Weights of a small GPT-style language model, trained from scratch on English Wikipedia.
Architecture: RMSNorm before each block, biases on query, key and value.
Training: 708M tokens, 5402 steps.
MLP neurons of a small language model. Each row is named by its layer, matrix (gate and up: input weights; down: output weights) and neuron, and shows model dimensions 32-95. Each number is 50 + 10 x the weight over its row's rms, rounded and kept within 0 to 99. A neuron's up and down rows have the sign that makes its largest values positive.
After each neuron's rows, "fires before" lists the tokens most often just after its 100 highest values on Wikipedia text that the model never trained on.

L13.gate299:40 53 52 41 40 47 43 50 45 67 40 60 52 60 54 56 63 52 45 42 42 66 61 55 47 57 60 50 41 55 42 64 45 58 53 44 55 51 46 54 43 61 66 59 52 59 61 56 37 59 47 35 51 40 52 60 55 48 35 71 61 64 49 45
L13.up299:55 48 48 53 63 26 46 51 59 40 27 52 65 53 46 47 38 67 44 34 50 69 56 53 58 55 58 39 36 54 45 58 57 48 60 50 52 47 36 62 48 72 33 62 39 44 65 65 60 40 60 62 53 42 59 54 60 52 64 51 60 54 42 40
L13.down299:42 45 57 57 61 46 48 38 60 54 59 50 53 46 44 40 49 42 57 39 64 61 48 44 46 64 44 45 59 47 58 43 46 65 57 53 45 53 45 61 66 35 44 52 57 55 47 50 57 35 51 47 30 44 31 48 49 50 71 37 35 47 12 53
fires before: "1", "2", "4", "ix", "3"

L7.gate444:58 57 34 54 71 51 60 57 76 42 70 57 47 48 40 45 72 72 47 38 63 66 57 70 62 47 72 52 58 50 58 56 65 50 49 54 59 57 59 42 37 50 45 54 46 56 42 54 59 43 64 49 42 67 66 42 55 39 61 61 55 57 27 50
L7.up444:36 41 48 41 64 68 38 39 48 74 42 45 26 63 59 53 40 41 43 68 71 56 51 69 60 54 50 48 48 60 54 61 60 53 52 58 44 44 38 47 70 63 50 42 48 31 56 54 46 35 41 57 48 41 60 55 46 34 38 47 33 39 32 74
L7.down444:40 49 58 58 48 53 77 32 48 51 54 63 41 47 39 58 35 52 69 45 50 44 56 58 60 47 45 53 61 46 39 56 57 46 42 46 49 64 39 31 41 34 38 34 56 53 44 66 65 44 43 49 44 21 55 62 52 49 51 44 58 54 60 54
fires before: " in", " on", " by", " as", " at"

L5.gate231:56 50 28 42 46 57 59 53 14 45 49 52 51 51 26 66 41 45 52 34 43 45 56 41 69 44 40 50 62 58 49 43 37 48 55 55 46 39 55 41 44 59 47 62 47 37 43 44 61 57 56 54 26 63 54 47 48 54 60 55 46 48 39 39
L5.up231:52 56 51 56 52 60 56 46 51 44 76 64 53 61 39 62 42 59 20 40 43 56 55 56 58 50 27 51 47 69 41 47 44 54 40 54 60 51 64 32 62 61 61 59 51 45 53 48 60 58 53 51 54 76 63 53 48 47 37 74 51 41 59 24
L5.down231:53 45 40 61 44 49 65 48 32 43 50 53 28 42 53 47 33 48 65 64 47 70 54 42 53 64 46 37 49 62 61 32 56 51 59 52 46 37 44 52 32 62 54 65 50 55 56 66 46 71 40 56 28 65 50 50 61 56 64 58 57 45 56 62
fires before: " ", " of", " from"

L6.gate596:58 40 63 37 53 51 50 48 55 49 27 36 49 52 70 45 69 66 38 59 72 54 56 55 46 57 52 55 50 56 49 29 41 40 44 48 38 38 48 59 56 52 58 46 44 59 26 72 52 48 46 51 64 56 65 76 39 50 53 55 47 48 45 60
L6.up596:64 49 59 49 54 45 51 34 46 42 51 50 37 56 62 62 48 42 54 46 48 45 52 26 44 53 31 42 50 45 34 45 53 61 59 66 68 48 51 38 66 41 57 40 33 38 51 50 65 63 58 55 54 63 33 42 57 60 41 44 52 34 62 46
L6.down596:53 76 42 36 53 30 40 58 57 43 56 62 35 49 54 60 45 47 45 56 35 51 52 53 44 56 69 69 47 43 42 39 48 65 55 63 51 79 57 40 51 33 36 54 53 35 61 54 45 60 50 35 38 63 49 32 59 54 42 53 49 52 68 60
fires before: "0", "1", "2", " |", "–", "3"

L13.gate677:57 47 54 42 57 45 54 66 44 47 64 66 58 57 67 56 48 56 59 60 36 47 54 41 52 50 44 49 56 39 59 62 57 43 62 56 61 41 45 58 38 30 56 46 47 56 39 60 48 57 34 20 48 47 50 65 53 38 45 59 47 65 57 59
L13.up677:57 45 46 60 41 45 51 65 56 58 57 45 27 69 61 51 53 55 39 31 28 43 37 54 49 43 43 52 35 45 61 55 43 46 53 49 39 50 68 55 48 61 36 43 66 48 46 48 38 53 45 51 52 55 58 53 48 39 51 56 35 55 41 47
L13.down677:74 40 45 58 33 53 44 39 42 42 44 55 59 45 63 49 45 54 54 53 52 56 61 53 64 49 53 67 58 54 48 31 49 47 48 60 54 38 34 50 51 46 33 50 25 59 46 44 67 56 50 57 54 44 49 69 42 34 39 46 60 51 86 40
fires before: "0", "rit", " Won", " Nominated", "ategory"

L4.gate385:40 75 50 58 66 38 50 69 44 60 66 61 53 35 48 55 53 59 48 45 46 51 32 39 46 62 53 63 59 46 43 57 56 61 58 36 29 47 43 41 58 47 72 33 47 56 47 63 52 48 64 40 47 57 49 59 52 40 48 81 53 39 62 70
L4.up385:60 52 48 50 54 49 44 56 52 38 41 55 61 56 48 52 51 56 47 50 77 49 66 34 47 43 61 39 64 57 48 66 40 53 49 52 78 55 45 39 37 50 58 34 68 60 53 59 57 70 50 42 59 61 53 69 28 52 39 34 42 43 39 60
L4.down385:66 43 49 41 46 57 55 58 62 46 45 50 48 50 52 53 61 35 34 66 35 44 41 36 58 54 45 56 34 56 44 51 47 38 46 54 55 78 54 53 43 54 29 51 46 44 31 49 40 50 57 45 57 40 58 53 37 53 47 50 43 64 67 42
fires before: " ", ",", " as", "ai", "ate", "0"

L7.gate285:58 62 40 51 47 50 47 46 44 52 63 49 70 56 54 78 31 75 70 47 37 60 43 50 40 56 58 46 55 45 65 35 55 63 53 52 48 50 44 54 46 59 49 56 52 56 53 51 61 43 57 51 37 68 25 46 46 47 43 37 59 49 38 47
L7.up285:41 48 48 54 55 47 50 52 45 52 42 21 32 42 18 57 46 63 32 47 39 63 67 59 45 61 42 60 50 50 40 37 56 59 74 64 48 57 38 38 33 53 39 42 53 59 70 57 55 59 52 69 52 48 45 52 52 57 44 47 46 58 51 60
L7.down285:64 57 56 60 56 49 58 55 42 56 49 40 54 39 66 53 41 44 36 41 48 55 76 44 54 51 32 54 55 42 55 54 32 46 57 57 55 53 46 33 43 71 64 53 60 67 49 57 50 74 38 54 59 44 49 56 68 64 50 57 64 48 73 34
fires before: "-", "9", "1", "3", "6", "5"

L5.gate346:61 41 54 66 47 40 64 45 37 55 56 56 49 57 50 48 52 59 36 44 53 35 33 66 46 68 54 41 69 54 45 53 44 54 43 60 69 45 60 40 38 54 58 26 58 44 47 34 49 48 43 45 52 72 50 56 43 45 75 64 52 35 60 32
L5.up346:56 65 42 70 47 54 54 43 65 49 73 55 64 41 52 71 33 44 60 48 57 46 51 55 41 51 38 54 50 59 53 49 45 40 56 46 56 70 49 46 43 47 47 50 41 31 58 48 45 59 52 59 44 55 54 63 48 57 41 50 38 45 59 33
L5.down346:53 48 53 65 42 44 52 47 27 49 69 39 69 46 53 55 45 44 74 70 58 78 32 54 49 54 35 67 41 49 43 46 60 42 71 36 59 32 41 65 48 46 64 72 50 59 35 40 60 57 48 45 54 57 79 52 34 46 62 39 44 53 40 56
fires before: " ", " the", " a", "imately"

L13.gate353:64 39 50 66 63 77 50 70 32 51 40 61 51 65 66 64 59 38 53 66 62 44 53 44 32 51 53 33 43 49 44 51 48 48 39 48 62 57 55 47 47 60 57 54 54 46 44 40 53 47 28 38 62 64 41 45 43 63 55 57 46 50 56 36
L13.up353:66 49 50 33 58 44 38 53 36 36 41 56 58 53 47 56 68 58 55 57 56 58 38 34 53 64 63 62 41 49 36 60 65 62 55 45 41 49 54 47 45 65 55 58 62 22 48 54 54 35 62 42 41 68 46 52 53 39 55 37 34 50 40 58
L13.down353:51 49 35 61 47 55 40 47 56 47 56 50 58 57 52 50 58 48 44 50 39 63 41 45 47 52 64 56 62 64 48 39 39 53 43 54 54 48 44 44 60 48 63 50 61 44 46 50 52 50 48 33 65 41 46 55 50 53 43 65 55 41 59 43
fires before: "6", "7"

L8.gate233:57 58 54 47 40 43 48 30 42 48 42 44 46 68 48 47 43 48 50 59 44 31 61 54 41 51 74 51 54 57 46 49 52 59 59 37 65 57 45 41 51 34 64 67 56 34 58 71 56 61 53 51 65 61 44 30 47 36 60 54 58 59 44 33
L8.up233:52 43 53 61 55 62 52 41 58 51 51 51 42 46 48 53 53 82 51 56 42 54 43 41 47 52 34 42 44 40 52 48 32 55 56 51 48 54 43 54 46 19 49 55 52 62 30 46 52 62 48 23 54 50 61 27 41 44 45 34 56 56 59 39
L8.down233:55 41 65 54 54 61 51 37 54 59 48 59 57 59 47 57 56 61 61 54 57 63 50 51 72 48 58 50 56 49 49 44 45 37 49 58 66 61 64 39 48 75 52 39 52 41 36 49 41 50 46 43 39 56 69 38 65 45 43 53 55 52 50 47
fires before: ".", ":", "ia", "°"

L13.gate119:51 32 37 53 59 38 38 43 52 55 65 44 51 66 53 72 55 52 38 43 64 53 42 61 38 45 35 49 52 43 52 41 61 29 58 48 68 56 43 44 60 57 61 55 34 58 68 55 47 60 31 47 54 71 43 39 53 42 55 59 46 49 41 61
L13.up119:40 62 59 65 36 35 53 52 38 56 51 51 63 40 52 55 45 71 54 32 61 62 64 55 51 65 64 70 34 51 40 61 53 62 51 49 55 50 58 51 62 55 54 56 36 50 54 40 54 62 58 53 57 39 48 58 48 33 37 76 48 45 47 41
L13.down119:48 50 69 53 58 49 43 67 59 49 44 49 49 47 47 69 48 59 46 53 70 71 59 47 62 47 61 57 39 52 55 45 42 25 49 37 41 36 31 54 58 63 48 43 51 68 38 45 48 35 36 48 42 70 41 43 62 59 62 57 44 53 30 53
fires before: "9", "1", "8", " "

L11.gate406:56 33 59 60 52 42 54 54 46 44 47 61 52 57 56 52 53 39 39 33 54 49 49 54 48 34 55 43 43 56 35 60 53 66 45 59 58 55 52 57 39 47 35 32 53 54 67 33 62 32 33 35 53 46 47 57 42 52 45 60 40 58 41 54
L11.up406:45 45 45 57 56 52 51 57 42 51 40 42 63 56 58 67 33 45 59 54 54 57 57 54 35 51 43 59 50 56 50 69 65 53 55 49 46 48 51 52 54 51 55 39 50 43 65 32 50 50 42 54 50 56 48 41 33 53 50 58 40 52 51 62
L11.down406:53 40 37 52 38 54 64 50 50 47 44 60 37 55 39 48 57 35 65 51 44 56 70 50 66 58 53 65 39 64 58 64 60 53 50 46 60 59 43 49 66 55 53 46 42 47 51 54 46 55 52 57 62 41 38 54 49 65 40 53 46 55 66 33
fires before: "5", "8", "3", "2", "0", "7"

L13.gate614:55 42 54 61 35 53 51 68 54 49 51 43 61 50 51 45 46 66 42 46 57 42 23 53 53 54 53 49 35 34 59 44 70 57 56 60 59 48 57 25 73 54 42 39 59 60 55 72 44 46 41 44 64 59 49 34 56 47 50 43 72 33 52 41
L13.up614:58 39 50 42 60 55 41 56 50 63 50 29 55 30 57 59 27 32 46 64 35 60 37 56 26 34 37 59 56 39 55 56 55 59 51 51 52 42 49 45 59 61 47 53 51 59 48 59 55 50 49 63 50 56 41 45 47 58 52 61 58 53 50 43
L13.down614:57 30 33 62 51 56 62 57 43 46 57 38 67 73 43 26 56 38 51 45 41 53 59 56 49 59 53 47 41 47 44 61 58 29 46 54 57 64 48 48 43 57 40 42 41 52 69 55 38 35 47 25 54 42 49 41 35 50 56 44 55 51 73 72
fires before: "0"

L12.gate699:59 50 51 50 47 46 53 33 43 55 41 57 44 42 46 51 45 44 49 62 45 37 51 54 43 48 52 41 55 52 42 33 39 40 22 53 62 46 50 59 66 40 54 42 46 35 43 48 53 49 47 42 63 51 22 44 34 57 35 46 46 49 28 47
L12.up699:46 46 47 54 46 49 58 33 48 63 53 50 34 39 61 52 40 45 51 60 54 45 30 41 54 63 51 43 42 44 47 53 55 60 37 42 45 42 46 31 71 52 54 45 53 50 40 60 64 49 46 36 49 60 47 58 41 53 41 43 40 57 61 57
L12.down699:53 50 47 43 27 58 40 49 53 50 66 61 42 38 56 51 29 39 44 47 36 52 54 39 30 43 39 55 40 55 42 36 38 76 57 61 71 50 45 58 44 47 57 63 52 60 46 46 53 39 46 60 39 41 53 68 66 57 46 54 51 61 52 49
fires before: "9", "0", "3", ":"

L11.gate628:51 56 50 43 42 52 49 35 58 55 65 42 56 56 76 55 40 68 42 48 46 55 54 42 59 43 53 62 36 51 40 62 33 60 53 63 57 61 53 55 56 46 65 50 39 62 47 39 34 46 55 50 43 51 49 35 45 61 59 58 52 47 38 55
L11.up628:43 48 66 49 40 36 50 53 62 53 31 35 57 31 46 44 54 58 63 54 40 50 62 54 50 51 52 54 10 55 43 39 51 54 43 58 43 55 38 60 49 68 50 50 49 60 65 33 49 46 67 42 71 58 59 42 46 40 51 44 55 42 33 64
L11.down628:44 42 53 38 44 58 54 58 43 37 56 54 47 36 38 35 54 53 47 42 57 38 60 39 50 54 53 52 43 52 42 36 51 54 47 50 42 37 47 52 71 53 75 53 44 28 57 18 63 56 58 61 42 43 45 52 38 32 38 38 52 30 37 45
fires before: "1", "8"

L8.gate157:49 43 48 43 48 51 46 37 35 30 41 52 47 47 43 51 44 55 23 57 46 50 58 56 54 61 45 42 72 56 64 51 48 52 45 45 60 69 60 48 48 67 45 43 50 36 67 59 46 55 51 56 51 60 49 61 64 40 37 42 34 54 38 49
L8.up157:48 45 55 36 69 50 53 59 49 42 69 22 51 64 59 49 56 49 62 46 44 42 52 48 55 52 41 60 51 50 36 66 41 58 47 61 27 65 43 52 55 35 46 45 38 57 50 56 60 49 60 62 39 51 67 49 54 41 53 57 59 57 43 54
L8.down157:58 38 52 66 49 55 59 49 50 59 57 65 60 49 63 49 38 39 43 42 46 73 50 39 61 59 49 50 55 61 49 52 40 47 51 52 41 50 58 50 53 46 60 25 58 57 54 47 50 47 44 68 60 51 44 54 39 49 51 51 42 32 71 40
fires before: ":", " |", " |\n", ".", " is", "s"

L5.gate312:39 73 59 53 56 41 48 54 55 53 42 48 50 57 31 39 47 58 51 55 54 53 44 57 45 38 38 41 38 45 60 46 47 71 42 64 43 47 45 64 45 51 62 55 50 54 57 60 28 44 54 39 43 42 58 64 55 46 39 38 53 54 26 64
L5.up312:55 57 67 59 57 68 57 54 48 62 59 48 52 50 43 33 45 40 62 47 45 56 41 46 54 52 40 52 40 69 50 49 46 54 56 30 50 47 52 53 63 58 42 58 53 45 79 63 29 36 53 48 51 55 40 60 47 48 28 51 43 44 51 49
L5.down312:49 51 43 58 51 53 66 43 38 66 29 51 52 47 41 39 60 47 38 70 73 46 53 53 65 52 42 54 43 54 52 38 45 53 68 34 65 38 63 43 58 40 41 80 60 43 39 74 65 66 54 44 36 44 51 48 58 63 40 52 43 36 71 36
fires before: " ", " −", "s"

L12.gate371:68 48 46 54 35 52 36 47 59 49 58 65 45 49 42 33 55 42 55 42 47 43 69 37 46 41 57 50 46 39 52 59 51 45 54 57 70 56 57 60 56 46 42 51 42 49 51 67 55 55 45 60 56 44 48 71 41 42 48 42 33 41 47 33
L12.up371:29 37 54 61 54 48 57 51 32 60 74 53 49 59 60 51 59 38 52 57 66 52 61 49 48 69 46 48 75 38 42 37 48 31 36 41 50 56 57 45 46 41 47 54 44 44 66 55 42 55 42 55 42 33 37 43 42 56 42 46 73 53 53 39
L12.down371:36 54 42 33 40 57 50 44 67 54 61 49 55 57 71 63 56 56 57 59 42 45 38 56 38 53 46 47 39 45 46 41 56 82 41 45 53 61 52 49 60 54 59 47 62 55 52 42 44 38 57 32 55 47 46 54 32 33 39 44 37 64 64 42
fires before: " |", "ug", "0", "pt"

L13.gate283:47 55 47 55 50 44 76 79 61 38 43 43 44 52 52 40 75 43 60 42 33 39 47 55 46 52 34 56 41 57 61 57 35 66 48 36 49 46 49 41 51 42 55 38 59 45 25 55 39 57 47 42 54 52 50 43 43 58 52 54 52 52 51 55
L13.up283:61 37 49 47 70 45 55 46 51 32 45 49 48 51 44 51 50 50 38 48 61 30 65 45 69 59 32 60 51 49 74 31 52 30 73 51 59 52 52 39 55 41 51 47 57 36 49 45 62 44 59 50 42 42 46 45 64 38 50 53 59 58 42 61
L13.down283:48 41 43 61 39 56 62 65 56 42 35 57 43 51 50 62 41 59 38 46 59 57 62 44 58 58 46 55 53 63 44 51 42 54 45 43 48 57 34 48 55 57 54 38 41 55 43 45 47 50 52 23 45 43 47 39 32 44 50 42 27 44 87 44
fires before: "0", " New"

L13.gate431:65 54 50 39 52 45 46 48 54 50 51 43 39 53 38 44 47 52 60 57 41 57 43 44 54 61 42 64 62 43 60 62 41 53 54 54 52 44 47 48 60 53 36 41 72 35 49 50 42 41 41 43 45 50 32 43 45 52 41 42 39 43 36 43
L13.up431:55 59 35 61 52 59 52 64 50 50 52 27 49 65 49 56 42 38 48 52 35 47 50 33 72 59 53 50 41 44 57 31 51 64 41 50 37 49 62 57 45 68 47 47 66 57 46 61 40 52 38 56 41 60 30 48 67 53 54 47 59 39 55 49
L13.down431:52 44 52 50 29 33 38 56 48 67 56 50 52 46 48 60 48 60 47 42 62 66 68 38 62 46 44 49 64 49 47 35 33 60 43 51 60 61 60 45 64 42 51 45 66 49 51 53 46 47 61 42 48 47 53 53 54 42 69 29 73 40 46 28
fires before: "0", "edy", "ic"

L12.gate170:42 45 43 33 59 48 32 44 60 38 43 36 61 44 48 65 68 39 62 47 51 48 67 54 52 48 59 56 55 38 38 56 39 53 59 69 49 45 50 39 37 69 57 61 53 52 47 64 30 31 51 34 63 47 61 43 62 43 52 72 38 47 48 50
L12.up170:34 47 75 35 35 48 42 42 47 52 60 56 50 35 36 66 46 67 68 56 48 65 65 47 58 46 49 42 39 62 43 37 46 52 46 51 17 34 55 50 44 57 50 45 51 50 61 42 70 35 41 34 43 47 62 44 53 74 66 47 47 60 52 66
L12.down170:60 63 52 48 53 36 53 46 56 50 42 43 47 47 56 46 43 57 58 37 61 55 49 46 66 61 61 38 46 46 42 41 48 52 36 57 41 51 57 59 51 52 59 45 35 45 65 61 58 31 58 50 49 70 57 52 62 55 57 45 38 46 41 58
fires before: "1", "S", "M", "E", "D", "G"

L6.gate67:48 50 48 44 57 43 47 61 33 69 36 39 53 46 47 57 39 48 48 52 57 57 46 38 52 58 59 32 38 38 55 37 54 37 47 51 47 44 75 60 45 49 45 40 51 42 48 55 35 52 40 55 60 67 52 47 57 61 40 49 73 52 50 54
L6.up67:43 36 57 69 41 60 54 42 40 58 54 68 45 49 51 40 45 46 49 41 41 54 45 32 42 56 29 47 36 58 68 51 49 33 45 46 38 44 61 54 47 50 65 56 53 62 40 57 49 49 61 55 27 51 40 57 63 51 40 55 71 50 61 43
L6.down67:49 47 57 44 44 46 46 29 54 50 55 49 44 44 51 48 54 53 26 84 48 43 38 64 74 57 53 65 52 51 28 43 51 39 26 52 54 47 42 36 64 44 63 52 44 52 37 49 68 41 51 55 46 64 44 54 51 66 66 39 53 60 62 69
fires before: " ", ")"

L12.gate287:51 53 54 57 67 37 61 45 44 60 57 36 58 41 48 58 45 52 65 49 43 34 59 64 47 53 49 35 54 43 48 59 50 42 40 44 55 46 65 44 27 54 44 41 68 71 64 51 52 45 54 41 41 39 48 48 44 35 37 53 58 74 47 59
L12.up287:42 53 61 49 68 52 59 41 55 49 50 55 40 49 43 51 57 42 34 50 47 58 45 44 66 65 56 50 55 59 56 53 56 47 21 45 55 54 52 57 28 43 57 55 66 68 54 59 45 53 51 43 46 56 52 43 43 40 59 52 48 53 24 65
L12.down287:41 47 59 64 60 62 66 52 47 48 52 56 71 57 53 40 27 61 52 46 38 53 49 48 48 70 57 47 45 62 48 49 45 51 42 54 51 47 59 50 42 56 48 42 54 46 52 55 45 65 39 50 49 54 57 52 34 57 53 64 62 38 97 76
fires before: "4", "5", "6", "3", "atin"

L8.gate476:38 45 27 51 51 46 40 34 45 54 65 50 50 62 45 59 31 63 63 56 58 56 44 62 58 56 33 61 56 45 65 42 47 53 47 42 53 63 57 56 53 53 42 65 46 54 65 51 38 55 64 51 50 57 52 56 46 51 39 51 43 55 39 51
L8.up476:38 53 45 45 46 59 70 20 48 65 45 34 37 49 52 50 34 27 43 39 47 66 50 41 45 69 57 46 46 51 51 73 51 56 66 46 60 40 60 36 43 59 72 47 68 39 51 52 46 44 70 46 61 53 39 41 67 58 51 49 34 47 42 61
L8.down476:50 49 47 36 38 46 47 44 46 63 40 45 53 27 76 60 26 40 43 41 53 58 33 37 57 46 31 46 55 70 59 53 51 52 42 33 32 49 72 39 45 33 52 49 37 66 33 47 52 49 64 37 59 63 30 58 56 51 39 68 47 51 38 48
fires before: " to", "s"

L13.gate191:43 44 48 45 74 47 61 35 64 54 52 54 55 60 53 55 57 35 48 58 65 48 34 55 47 61 62 57 60 39 77 51 48 40 45 57 50 54 55 59 39 42 45 70 48 35 44 58 67 50 70 46 62 65 57 60 35 29 56 45 51 52 63 26
L13.up191:42 49 41 47 38 71 51 60 37 62 47 71 43 49 47 75 34 42 30 56 53 54 53 60 75 49 60 41 38 51 45 66 51 47 50 65 51 47 43 65 38 50 60 47 51 31 51 52 52 57 53 60 34 50 49 56 42 38 53 35 62 48 35 25
L13.down191:46 46 52 61 59 52 62 76 57 34 42 59 49 55 50 56 50 44 49 49 37 43 33 42 56 71 42 55 46 53 43 59 36 54 34 62 56 63 41 55 45 52 40 51 47 38 45 76 60 11 45 66 63 60 45 46 63 42 61 52 72 43 97 55
fires before: " as", " by", " in", " for", "ed"

L4.gate412:44 42 55 54 37 57 53 46 39 65 42 44 56 30 51 73 51 25 67 54 36 52 35 52 37 52 52 52 56 48 56 29 53 45 59 72 59 55 56 55 44 50 35 54 37 54 40 50 40 47 53 37 47 64 45 54 45 59 48 50 62 56 40 46
L4.up412:25 49 42 57 41 47 49 50 69 38 50 49 49 56 40 44 59 55 58 25 60 56 45 39 52 57 57 63 59 49 52 45 55 50 52 41 39 57 34 56 64 64 62 69 47 39 50 50 49 65 44 47 55 61 52 41 47 46 54 72 41 28 53 45
L4.down412:50 52 38 62 38 47 55 64 42 70 67 40 27 58 47 49 36 37 43 60 38 54 42 34 51 54 51 49 64 58 56 53 59 42 44 47 66 57 44 45 58 44 36 66 31 47 54 60 40 53 56 38 68 55 40 50 53 39 50 60 40 61 43 60
fires before: " "

L6.gate45:40 39 71 52 45 52 47 42 71 52 33 43 55 35 38 43 39 42 68 53 32 54 62 51 57 55 68 69 41 36 40 50 31 45 32 46 42 43 51 56 47 51 63 52 61 57 61 42 39 44 40 51 50 62 44 39 71 23 47 53 52 58 40 46
L6.up45:51 42 70 50 45 47 61 54 58 46 66 64 54 45 50 40 42 57 41 44 38 44 63 49 47 42 40 67 62 55 54 19 40 42 53 54 63 57 53 40 64 47 56 55 45 47 46 69 51 35 64 49 38 58 51 42 71 61 51 33 68 44 51 52
L6.down45:43 63 47 47 62 35 54 43 50 56 48 41 55 51 51 36 47 66 40 48 44 53 49 54 47 59 62 70 57 48 49 51 55 54 37 47 64 72 66 51 33 61 69 37 44 41 57 41 69 52 40 31 39 29 47 40 49 39 50 47 55 68 52 43
fires before: "2", "1", "e"

L12.gate477:59 35 58 38 69 41 47 43 40 52 43 54 36 71 40 53 65 65 56 75 54 50 56 49 65 51 46 61 44 63 49 49 47 59 39 57 55 63 44 64 55 42 50 57 51 44 58 55 53 75 55 45 63 48 44 59 46 57 43 49 49 48 50 62
L12.up477:59 56 51 37 53 41 41 64 42 60 43 39 42 66 49 42 62 55 32 55 58 33 61 51 57 56 62 57 66 44 29 56 41 41 51 63 43 44 57 47 64 49 57 62 48 43 44 48 42 59 49 60 45 44 38 37 49 57 30 50 58 44 49 52
L12.down477:50 53 46 51 52 48 43 57 54 72 43 38 67 57 50 44 59 44 51 40 62 70 51 41 46 41 55 51 70 30 58 71 46 53 56 64 47 42 38 46 44 31 64 48 51 63 37 53 49 58 47 32 48 61 41 37 57 61 35 52 50 46 43 52
fires before: "2", "ro", "3", "r", "her"

L8.gate666:54 42 36 49 52 54 55 49 58 36 36 54 50 77 43 52 70 59 37 50 64 68 44 33 48 47 55 36 53 62 49 55 57 32 33 38 40 34 43 59 58 50 54 46 52 41 56 60 47 52 57 61 46 42 47 46 37 47 60 50 48 53 49 36
L8.up666:65 51 64 42 46 37 34 50 52 65 48 60 45 28 36 49 37 65 56 44 40 60 45 38 53 63 66 56 34 53 57 58 50 63 60 42 44 52 35 29 46 50 60 60 66 39 51 45 53 51 50 58 49 51 41 56 42 46 48 57 55 39 59 46
L8.down666:47 38 49 50 57 43 51 52 45 51 59 47 47 54 62 58 60 49 23 44 47 57 54 57 44 47 41 62 49 55 44 47 56 29 53 40 24 60 47 45 49 56 61 38 42 58 63 53 46 55 50 47 48 67 60 36 51 36 68 59 53 45 68 50
fires before: "9", "0", "1", "2", "8", ","

L11.gate187:36 58 51 58 50 40 45 63 55 56 38 56 57 59 41 50 60 49 54 63 65 57 47 52 38 44 40 69 44 50 45 67 46 69 35 42 54 57 50 55 54 56 53 62 62 57 54 64 64 52 61 47 68 53 40 57 35 33 48 34 48 51 41 50
L11.up187:59 43 37 38 49 58 45 48 58 57 57 50 35 46 48 61 49 32 51 55 40 74 71 48 73 38 28 36 54 43 44 41 54 54 46 52 60 46 26 44 47 47 56 42 57 50 65 52 34 41 61 55 46 60 50 50 59 42 65 65 74 58 44 48
L11.down187:60 43 51 57 38 36 47 37 41 45 54 59 49 63 39 57 50 40 61 35 42 51 50 45 63 42 31 50 46 37 59 49 56 29 55 55 33 56 30 38 36 64 56 42 40 63 55 67 48 40 59 37 46 63 48 62 53 56 62 59 60 45 63 49
fires before: "0", "9"

L13.gate128:63 35 56 41 44 45 59 37 49 42 57 43 34 43 61 45 50 49 38 41 42 37 27 43 36 52 31 62 60 45 53 55 49 52 76 63 56 41 40 36 49 48 43 41 58 58 39 55 43 40 48 74 58 57 40 47 23 36 37 66 57 39 55 64
L13.up128:41 43 56 50 55 61 56 56 44 50 54 43 59 76 58 44 43 57 54 41 61 72 32 55 54 55 58 66 42 43 54 46 35 59 37 38 48 45 64 53 47 63 60 50 56 31 62 54 39 63 64 55 55 57 41 60 44 55 50 57 43 54 39 52
L13.down128:35 50 62 57 32 48 55 41 69 41 51 47 47 40 61 65 47 49 60 55 44 44 57 45 54 59 38 56 56 56 39 67 50 45 47 52 47 57 56 30 57 48 61 43 45 65 62 49 63 42 32 29 54 40 66 41 54 54 47 51 50 53 44 54
fires before: "0", "4"

L11.gate693:51 42 47 36 58 34 44 50 44 47 36 64 64 62 44 28 57 61 32 56 56 16 40 60 54 54 50 62 50 67 54 55 47 54 36 45 75 31 55 58 38 71 50 40 56 39 47 57 47 42 57 57 53 47 37 55 54 49 45 61 43 37 42 58
L11.up693:60 43 34 48 51 62 60 40 58 47 29 38 42 67 40 46 55 45 55 49 57 50 51 43 37 52 52 66 28 65 36 55 42 54 72 35 48 38 46 49 49 61 42 48 72 52 60 32 31 53 59 51 46 47 44 48 45 42 52 44 19 52 50 41
L11.down693:47 40 47 41 40 40 35 61 63 49 57 56 42 46 48 43 61 30 45 44 52 39 61 43 47 52 65 59 60 65 51 65 59 40 63 35 64 43 44 47 59 46 82 29 46 46 52 53 66 40 43 34 59 51 40 52 51 50 46 51 42 30 57 70
fires before: " a", " an", " is", " was", " the"